MLP neurons of a small language model. Each row is named by its layer, matrix (gate and up: input weights; down: output weights) and neuron, and shows model dimensions 32-127. Each number is 128 + 32 x the weight over its row's rms, rounded and kept within 0 to 255. A neuron's up and down rows have the sign that makes its largest values positive.
Before each neuron's rows, "fires in" lists the words (lower case) most often at its 100 highest values on Wikipedia text that the model never trained on.

fires in: "as", "called", "known", "titled", "referred"
L3.gate1965 [139 147 134 157 132 131 161 156 163 151 137 109 113 126 104  67 133  74  95 129 125 127 101 133 119 105 181 139 163 123  97  92 119 149  90 141 142  69  88 119  93 163 141 105 143 200 130 124 127 173  86  75 121 108 161  62 128 181 120 152 135 153 117 171 137 148 127 158 140  92 108 117  79  85 127 186  86 113 127 118 173 189 116 160 123 136 192 114 207 140  95 131 134 151 113 116]
L3.up1965 [181 116 135 119 104 165 123 176 183 194 119 159 160 117  89 131 101  65  92 101  61 139 102 124 133 103 188 151 137 107 164 106 120 144 148 128 168 190 138  89 176 161 120 121 107 102 104 120 167 121 182 101  80  54 172 146 117  76  89 134 120 157 188 121 110 145 171 138  97 142 116 146 140 162 135  74 143 157 104 129 167  98 121 148  81 145 168 166 146 174 142 138 176 115 176  81]
L3.down1965 [162 148 125 125 107 154 100 153 141 141 156 103  67  90 175 147 110 120 151 143  65 160 126 139 119 115 164 148 124 123 142 150 109 137 115 118 151 107 171 140 127 158 134  83 133 139 125 143 144 156 122 136 174 149 126 171 102 104 164 142 120  95 130 182 125  67 104 105 125 164 179 177 114 114 139 102 102  99 159 134 133 135 142 136 175 141 108 108 119 189  91 139 124 109 142 127]

fires in: "30", "mf", "g", "36", "29"
L3.gate1962 [109 115 172 116 168 173 131 113 148 143 117 183 123 103 159 157 174 101  83  99  88 146 116  81 145 134 141 117 155 136 101  60 109 141 105 173 125 142 167 181 124 156  85 121 101 164 147 112 174 155  82 102 115  65 156  48 114  63 114 142 125  96 147 106 146 144 115 188 173 125 136 127 124  91 109 153 166 104 140 119 133 100 108 134  89 145 137 168 151  71 171  99  95 143 104 128]
L3.up1962 [124 156 161 113 144 123 101 132 118 117 126 138 104  97 174  85  95 103  82 108 127 164 145 102 135 102 107  89  93 116 162 121  76 159  73 196 199  92 110 138 109 130 134  98 130 133 136 143 189 167 100 130 112 166 107 150 110 133  96 170  98 113 165 138 124 116 143 188 139  97 180 142 102 135 150 165 118 154 152  87 121  83 143 163  59 140 143 138 150  92 108  95 174 200 140 154]
L3.down1962 [116 161 172 113 137  51  64 124 121 112 145 130 164 124 179 106 174  75  96 132 157 163 145 110 101 168 109  80 119 122 185 152  92 132 153 149 170 204 154 127 145  58 128 177 131 157 144 136 159  69 154 117  80 158 150 136  69 146 151  97 116 148 167 119 112 163 114 186 138  83 169  84  99 106  99 133 152  90 134 173 166 102  96 113 103 198 128 129 139 124 111 132 149  80 102 136]

fires in: "to", "with", "into", "as"
L3.gate149 [107 132 119  70 143 116 155 205 113 180  73 171 156 105 102 166 137 112  64  96 128  99 111 142 140 116 139 127  43 160 151 143 123 114 126 135 143 174 110 145 108 115 151 182 117  64 164 135 131 136 158 154 157 181  74 119 150  93 132 119 100 133 146  69 154 135 110 150 107 160 118 202 170 164 135 146 112 140 193 208 123 138 115 133 172 171 185 149 117 179 100 125 141 104 139 100]
L3.up149 [ 50 141 112 127 155  87  67 131 147 100 124  99 155  80 141 123 120 144  87 110 124  75 147 124 102  79 137 127  88 167 117 148 235 119 154 117 114 104 135 115  94  95 122 125 101  76 125 133 121 112 196 124 148  86  57 165  65 148 133 155 103 110 152  94 147 133 151 153  94 123  99 152  70 161 179  98 122 167 127  82  90 108 121 119 160  85 187 130  80 165  92 161 150  94 135 123]
L3.down149 [124 156 121 117 136 152 102 110 132 171  55 100 178 168 140 140 146 102 119 152 143 134 136 109 142 137 133 155 173  97 103 108 124 112 164 145 152 116 138 179 105 120 171 164 127 117 101  82 113 137  82  96 211  58 103 160 152 143 133 153 106  82 128 136 202 145 126 167 122 112  84 151  94 125 177 159 124 119 114 137 160 144 135 154 116 128  98  50 120 179 154 172 116  85 162 134]

fires in: "high", "youth", "school", "middle", "education", "of"
L3.gate499 [169 109 107 126 123 140  91 144  95 143 173 156 132 117 100 128 117 118  90 119 131 169 144 122 146 154  89 166  90 152 125 161 123 157  92 101 103  79 109 125  96  40  73 127 161 144 127 156 119  93 124 106  85 163 141 127 134  98 159 171 117 154 103 134 140 117 179  86 114  73 143 115  91 166 136 163  51 173 154 149 154 164 156 112 171  71 180 107 161  92 110  93 162 144 144 125]
L3.up499 [134  44 122 185 147 105 112 149 144 144 146 189 151 169  76 159 117 135 144 110 149 123 123 139 145 170  90 136 138  74 104 166 111 113 120 159  61  95 128  93 116 116 151 126 127 161 156 149 165 146 164 120 106 237 132 115  81 120 153 159 101 163  86 204 176 116 163 125  77  88 195 126  86 115 166  87 141 141 126 129 117 121 144 110 151 152 113 128 186  71  78 108 163 121  94 222]
L3.down499 [202  76 124 127 153  99 145 111 138 190 136 139 128 125 140 131 132  76 158 143 110 165 113 116  98 211  99  35 108 111 145 134 135 112 131  84 109 100 162  72  99  81 128 135 160 107 131 121 113  60 159 133 143 155 144  84 129 166 166  94 138 102 124 115 169 117 156 121 127  96 127 122  93 160 130 166 145 157 169 133 129 187 152 112 131 139 119 110 138 117 202 112 126  98 128 163]

fires in: "that", "just", "even", "only", "almost", "much"
L3.gate1391 [ 88  92 152  95 163  84  59 134 106 107 124 171 110 135 143 139 183  92 120 168 116 113 123 129 137  82  95  99 111  88  77  90  79  99  95 107 155  95 117 135 115 189 126 176 112 112  98 140  61 159 111 210 170  96 165 125 167  95 140 178 128 121 134  86 141 157 167 133  53  95  67 152 139 148 115  58 101 121 131  96 127 169  65 186 126 194 154 148 126  99 129 107 172 140  32  90]
L3.up1391 [110 109 111 155 110 158 175  97 137 151 152 177 154 191  98 187 101 162 172  84 124  90 183  94 129  72  91  72 100 104 149 112  83 116 175 150 113  97 148 143 186 137 191 162 143 193  92 106 142 172 121 143 151 162 156  89 159  65 119 102  83 167 181 125  85 130 143  72  75 166  81  98 124 105 105  99  90 122 153  88  74 124 135 128 109 158 114  71 122  93  82 132 132 139 128 112]
L3.down1391 [157  79 172  85  88 155 103 114 142  95 167 145 109 101 157 127 140 109  63 125  93 163 144 102  99 117 128 108  86 120 106 112 141  92 143 118 173  87 169 151 172 129 160 140 120  94 104 135  93 103 118 101 163 147 146 202 134 193 112 131 219 135 126 115 120  96  80 133  82 129  84 125 138  93 186 146 121 118 107 101 137 114  50 113  96  95 175 186 110 107 128 130 139 187 103  87]

fires in: "called", "named", "referred", "decided", "call"
L3.gate1166 [145 178 107 109 173 174 122 179  99 187 149 108 162 129 169  78 133 130 183 118 100 146 132  98 155 113 149 122 111 147 100 103 106 187  98 171 172 110 139  84 134 119  88  83 120 142 164 110 134 100 109 199 129 141 122 141 166 155 141 159 155 125  86 125 123 153 118 184 174  80 168  62 166  62 121 106  79 164 100 135  98 120 173 215 123  78  63 121 142 105 119 167  89 160 119  67]
L3.up1166 [149 164 137 121 119 146 128  89 127 168 185  78  84 140 146 127 105 102 106 108  66  88 152 107 120 135 156  62 129 121 131 150 147 125 142 163 119 154 142 163 147  97 138 116  96 106  85 172 163 142 119  82 151 131 123 123 148 106 136 125 144  81 141  92 159 117 138  98  84 103  84 159 184 187 168 102  97 134 123 140 148 152  56  78 111  84 113 100 128 147 148 136 132 185 154 133]
L3.down1166 [117 118 104 121 104  81 111  60 159 105 155 130 129 105 117  98 125 111  70 135  82 167 204  88 138 126 162  77 122 116 143 123 111 156 102 135 144 120 122 152  84 136 172  87 157 144 126 165 102  99 155 137  96 175 171 104 160  60 109 165 134 132  83 116  92 105 106 123  91 144 111 156 142 179 136 178 133 107  94 152 138 116  53 136 178 151 115 143 106 188 131 112 145 144 147 119]

fires in: "of", "men", "women", "in", "s", "college"
L3.gate1049 [112 128 154 150 131 121 115 112 132 154 152  75 118 107  76 127 101 141 182 152  68  90 150  71 120 119 130 160 119 160 135 135 131 114 111  79 196  99 123 152 172 123 156 190 160 133 136 197 106 117 106 105  96 196  85 142 164 176 141 152 140  91 138 153  75 176 137 172  99 113 169 168 105  64 122 138 130  98 189 122 138 151 129 135 123 120 111 140 142 157 136 177 114 131 163 147]
L3.up1049 [161 134 137  61 151  88 122 126 138 144 108 120  86 156 146 110  87 143 147 127 141 123 147 104 157 118 223 138 108 100 189 125  98 103 190 159 166 199 122 154 112  93 138 151 143  82 116  97  70 141 141  96 112 148  95 176 133 151 130 171 128 161 187 119  65 105 172 168 128 129 100 133 103 126 112 137 142  89 144 118 122 142 158 120 102 118 117 154 135 145 101 121 128 102 181 156]
L3.down1049 [ 87 121 171 186 149 101 141 117 130 128 120 121  82 110 169 142 133 175  89 133 112 141 179 162  75  92 103 132 202 136  77 161 184 113 187  98 149 110 134 133 133 158  90 155 124 130 147 148  68 152 106 123 157 144 134 113 154 109 147  74 144 174  98 173 127 145 194 174 132  82 162 128 158  74 141 170 105 152 152 164 153 129 147 126 104 133 119 141 119 164 132  72 100 139 112 156]

fires in: "president", "player", "secretary", "minister", "ceo"
L3.gate43 [135 178 102 131 153 127 113  98 107 103 138 114 132 154 106 111 131 150  91 133 161 138 138 181 107 150 114 127 166 147 110 141 133 109 121 120 196 114 128 110 114 139 105 135 131 199 145  95 114 142 125 100  92  83 132  77 124 140 179 108 110 158 145 145 123 155 123 107 122 123 129 108  74 214 170 151  75 137 161 128 136  92 175 151 107 148 119  65 116 102 111  90 149  74 152 164]
L3.up43 [122 124 138 161 139 102 127 145 131 130 103 121 130 155 108 153 143 101  80 124 101 127 122 173 127 125  86 127 166  71  92 133 101 134 169 137 127 105  81  89 135 132 181 121 141 204 139 112 123 125  95  73 102  92 105 112 118 146 161 107  64 150 161 136 178 136 131 130  80 128 117 122  79 180 178 172  96 159 134 147 108  83 156 126 114 119  98  74  82 112 154 108 123 121 180 155]
L3.down43 [178 109  91 118 163  87 137 143 175 136  97 115 163 100 117 145 185 146  68 141 135 126  99 153 151  90 144 128  91 156  87 145 106 168  82 222 104  93  98 176 185  96 160 120 195  90 137 134 141 146 153 167 128 108 162 106 133 164 157 155 125  77 130 112 147 144 116 124 124 113 100 118 122 121 112 140 143 133 131 103 100 192 131 102 112 135 183 159  85 149 145 113 102 161  90 111]

fires in: "from", "same", "use", "help", "replaced", "replace"
L3.gate1075 [163 167 111 119 137 161 144 136 128 137 183  98 129 129 123 107 103 131 148 189 163 140 128 165 133 160 189 203 144 130 137 126  95 129 102  95  75 111  77 172 118 133 135 140 139 115 146 109 144 127 109  41 110 137 161 129 165 138  47  73 156  99 118 123 140 152 118 121 117 155  85  96 123 150  96 202 113 164 119 110 124 125 146 139 120 128 124 122 149 113 156 158 111 100 119 120]
L3.up1075 [132 162 112 114 118 149 135 141 121  69 191 171  64 128 131 147 195 124 147 186 171 107 103 130 136 108 199 155 142 188 122 147 120 113 106  97 158 134 110 163 106 133 124 170 139 107  97 148 110 164  56  50 133 160  95 160 182 125  71  89 117 108 110 120 170 155  98 183 138 157 104 147 134 140 132 151 129 144 168 136 101 114  95 129  87 124 134  76  95 125 134 172  54  40 142 104]
L3.down1075 [102  88  88  89 101 156 128 177 169 131 124 133 116  84  76 108 111 114 115 127 151 124  95 107 172 167  34  89 109 103 134 118 147 158 177 175  91 143  83 119 159 116 126 161 137 102 155 111 113 115 195 149 143 103 145 174 107 104 125  85 144 147 129 158 107  71 174 112 146  96 158 140  94 197  91 157  84 129 151 163 148 149 103 139 137 100 109 141 162 121 135  95 150 170 120 118]

fires in: "with", "to", "faced", "suffered", "lack", "have"
L3.gate946 [124  82 135 104 142 124 181 165  70 127 105 134 148  56 160  98 150 105  89 118  80 137 102 124  76 188 126 137 127 165 116  96 123 193 117 122 157  96 163 141 157  90 172  43  97 124  98 108 150  65 107 122 149  84 130  89 170 100 114  79 103  68 154 148 108 183 101 116  71 125  99 126 108 137 168 138 152 152 163 129 157  74 163 130 126 112  69 120  91 139  68 146 125  53 114  87]
L3.up946 [143 103 145 142 108 110 130 172 167 181 181 179  96 114  99  91  97 138 107  76 148 114 107 103 102 210 130 132 122 118 173 127 121 184 125  91 131 107 109 142 120 131 106 118 138  90 122 144 144 130 159 103  95 114 125 146  89  86  95 136 142 177 158 169 116 116  87 156 137 185 188 151 104 199 100  53 223 168 131  78 120  85 124 126  94 121  83  81 108 108  72 122 108  54 155 136]
L3.down946 [159 114  81 113 142 125 132 102 155  90 170 156 138 168 157 102 119 137 108 110 103 146 152 102 122 136 172 121 141 134  98  97  96 113 170 101 121  93 134 232 143 154 129 160 168  85 124 121 186 123  39 123 135 144 140 158 151  85  80 130 157  47 124 156 130 173 116 173 110  97 148 128 172 151 111 120 175 193 136 162 173 105  82 182 113 126 147 121 147 147 108 155  74 123 158 121]

fires in: "early", "late", "developed", "notable", "later"
L3.gate951 [111 137  94 186  89  90 142 166 171  66 140 137  95 133 111 138 151 198  96 164  88 127 103 170  79 142 116  79 146 124 128  86 158 144 170  75 126 124 125  98 127 180 103 116 112 153  62 138  91  93 163 117 133 158 121 107 127 117 170  94  92  95 133 106 152 126  53 135 148 118  88 111 153 149 127 150  76 112 143  90 120 136 129 144 127  89 116 111 129 151 169 154 152 128 186  75]
L3.up951 [166 157 166 132  72  87 121 152 132  59 109 167 149 105 109 154 188 174 140 160 144 121 131 149 128  79 171  96  90  81 114 156  97 104 141 138 138 118 123  97 128 154 140 143 134 105  96 156 135  89 149  68 124 136  94 107 126 103  79 158 121 127 188 123 160 128  93 153 157 168 185  88 131 120 129 149 153 164 160  99 102  83 170 115 141 111 113  87 101 101 105 195 147  96 156 155]
L3.down951 [121 140  63 140 163 115 156 125  84 136 124 164 126 111 106 105 114 192 169 210 154 170 147 120 141 152 152  72 137 103  75 147  94 193 162  73 142 135 123 156 174 192 143 111 182 178  61 178  49 109 137 136 101 130 113 107 126 105 116 116 165 130 119 106 162 157  86 152 137 168 111 155 161 130 173  66 127 118 144  88  84  78 120 211 164 114 141 148  72 177 131 143 131 150 136 124]

fires in: "s", "his", "early"
L12.gate558 [110 129 188 191 105 121  96  91 154 167 109 125 130  74 153 147 162 132 122 141 141 141 149 134 162 120 172  64 147 160  67 161 176 120 147  41 114 209  94 187 154 144 118 132 106 143 118 175 150 100  92 134 143 156 120 131 121 140 102 122  93 134  84 124 190 114  72 176 124 123 194 153 125  94 153 144 130  99 139 126 169 121 150 155 154  83 102 140  68  87 121 182 178 113 155 170]
L12.up558 [131 145 181 121  68  86 111 167 150 133 103  67 177 111 160  67 163  90 148 162  95  50  95 149 144 159 169  69 143  85 140 108  69 138 133 131 154 204  89 172 109  92 109 155  73 105  96 193 165 116 137 130 141 127 120 153 108 146 104 155 135 132 178 130 215 191  98 135 114 175 119 170  92  94 128 142 160 113 112 166 105 137 111 136 168 102  93 181 101 143  92 165 146 170 114 117]
L12.down558 [125 178 114  75 143 135 160 127  41 141 175  97 115 106 192 114 152 159 112 191 141  99 132 124 138 163 106 107 133 135 108 110 211 125 139  99 120 162 169 106 169  86 122 138 125 122 118 156  92 121 178 203 145 138 156 126 104 112 106 138 127  89 181  67 157 155  84 195  83  85 100 133 131 124 150 120 110 131 139 125 168 149 149 129 197 172 174  95 140 166 146  81 122 108  94  99]

fires in: "world", "female", "state", "local", "national", "male"
L3.gate497 [ 91 123 147 116 143 161  93 104 163  95 177 168 111 111  67 120  78 189 185 100 150 177 119 144  56 134 124 143  91 135 176 121 117 148 131  85 101 126 207 171  90  93 126 143 128  62 103 103 170 101 201  91 155 164 146 155  87 137 131  99 137 149 145 151 119 125 116 136 116 181 100  87 159 173 129 153  73 155 102 167  93 116 164 118  99  88 134  85 106 131 135 169 100 151 109  73]
L3.up497 [162 113 114 204 131 110 163 116 111  97 175 122 149  84  49  94 131 105 164  85 172  84 179 115 149 119 104 147 114 121 127 149 130 139 118 133 155 124 119 136 143 101 106 179 123 121 102 137  87 162  74 166 163  80  91 100 132  76 107 144 159 132 151 176 130 115  80 152  66 132 116  76 142 112 138 140 136 192  95  84 169 148 105 171 181 106  83 148 105 177 138 105 174 117 137 129]
L3.down497 [ 59 163  79 145 141 110 128 151 115 187 110 146  97  49 106  74 110 157 170 171 106 154  91 133 188 123 177 137 174 153  93 132 104 118 135  74 172 116 149 147 134 125 144 170 136 128 182 160 128 166 174 111 153 115 157 131  89 166  95  78 112 115 109 102 105 143  61  88  76  91 140 163  95 150 122 157 115 129 109  89 131  90 164 123  97 127 113 130 100 114 156 183 101 111  81  92]

fires in: "2022", "2024", "2020", "2023", "2021"
L12.gate885 [ 95 171 121 169 146 129 160 115 169 115 121 163 148 124 177 119 159 101  94 158 161  52 197 133  48  84 172 130 168 158  85 154 136 122  75 132 177 122 164 113 105  99 154 174 144 168 124 156 141 106 131 167 174 138 124 177 135  96 133 103 133 174 146 171 134 139 145  99 177 103 130 103 105 109  95  94 150 136  92 187 101 129 150 120 130 131 170  86 166 133  81  94 114  66 162 123]
L12.up885 [103 132 127  96 149 160 174 130 171 137 143 143 111 160 172 122 159 179 140  87 161 102 126 122 135 179  99 120 136 113 164 144 149 116 147 128 156  84  74 127 165 111  88 125 121 143 160 141 119 159 156 133 105  97 140 143 147 113 126 136 169 164 168 202 117 103  80 108 147 130  95 153  99  92  80 142 121 148  89 135 144 133 112 122  80 118  74  85 162  67 138 140 180 133 145 112]
L12.down885 [160  95 112 162  65 117 158 136 154 120 157 113 105 179 122 166  80 105  90 145 156 128 154 112  74 112 138  70 148 171 121 166 143 171 194  90  84 126 137 104 152 115 184 133 131  98  79 165 151 122 120  71 140 136 185 168 176  95 130 117 144 115 143 138 152 135 106 146  98 129  99 171 151  86 144 125 191 191  96 175 164 158  72 132 131 122 192 102 143  64 138 123 166 112 101 169]

fires in: "women", "female", "she", "woman", "girl", "her"
L3.gate736 [180 170 178 186 120  91 118 134  82 128 162 174 111 149  75 101 168 106  87  97 153 151 110 136 178 162 145 162 174 162 110 113 106 179 136 106 140 131  94  87 174 134 126 120 131 139 151 197 109 153 139  83 109 160 170 108 109 112 148 100 125 127 100 128 168 171  89 194  89 148  97  94  71 141  89 133 115  87 163 137 153 165 120  75 132 125 147  80 105 141  91 157 112 122  85 159]
L3.up736 [170 115 150 166 174 161 175 146  95  77 129 182 110 118  95  56 159 121  59 106 153 134 137 148 122 133 139 157 160 198  91 119 170 175 155 117 176 108  88  86 130 156 137  91 141 154 146 158 120 139 223 160 131 135 135 106 122 137 113 121 102 134 103 170 109 144 134 190  88 111 116 122  37 130 125 153  76 142 152 171 144 150 146  90 138  87 163 157 104 152 105 147  92 179 121 135]
L3.down736 [136 151 160 127 156 126  61 163 143 141 120 122  78  86  91 154 131 170 124 139  73 126 164 113  89 138 153 121 110 142 130  99  81 179 120 128 136  93 137 114  81 121 140  85 168 140 152 189 137 170 120 124 162 132  98 122 127 143 158 131 126 180 162  66 131 113 101 132  76 134 156 102  68  75  69 150  73 104  93 142 131 100 161  92 138 121 129 115 147 126 135 114 123 129 157 190]

fires in: "party", "front", "club", "council", "hifk"
L3.gate148 [ 84 149 144 170 144  87 143 126  98 118  75 114 185 125 103 102 118 128 147  65 104 136 118  41 127  83 130 119 135 123 158 131 108 164 101 104 139 134 161  81 107  96 153 107 169 121  93 147 137 103 133  95  91 108 151 133 112 171 204 142 119 123 173 146 140 134 130 134 134 137 134  74 111 138  95 171 166 112 128 115 159 106 160  95 160 126 139 148 139 137 101 112 134 122  87 156]
L3.up148 [ 80 181 152 142 126 131 126 185 118 100 105 127 154 117  90 103  88 154 112  67 128 126 155  73 117 116  97 143 121 111 159 131 139 152  89  90 127 102 177  95 136 117 126  74 174 138 148 144 136 107 148  92  91  87 123 126 120 127 208 162  70 157 167 190 139 129 126 148 136 161  64 109 111 124 142 155 154 126 163 144 119 137 172 113 113  84 121 177 111 160  88  92 125 115  96 153]
L3.down148 [ 80 219 128 117  89 110  69 116 140 151 150 161 222 149  70  96 143 129 131 196 157 148 125 127  64  48 110 148 136  95 114  55 153 137  98 102 156 172 159 176 137 137 123  99 126 136 105 112 150 174 141 163 130 120 166  92 122  77  68 136 170 134 118 140  92 123 116 108 126  67 113 181 112 166  90 143 172 157 181 117 128 131 169 150 137 174 116 105 180 122 160 145 127 149 177 146]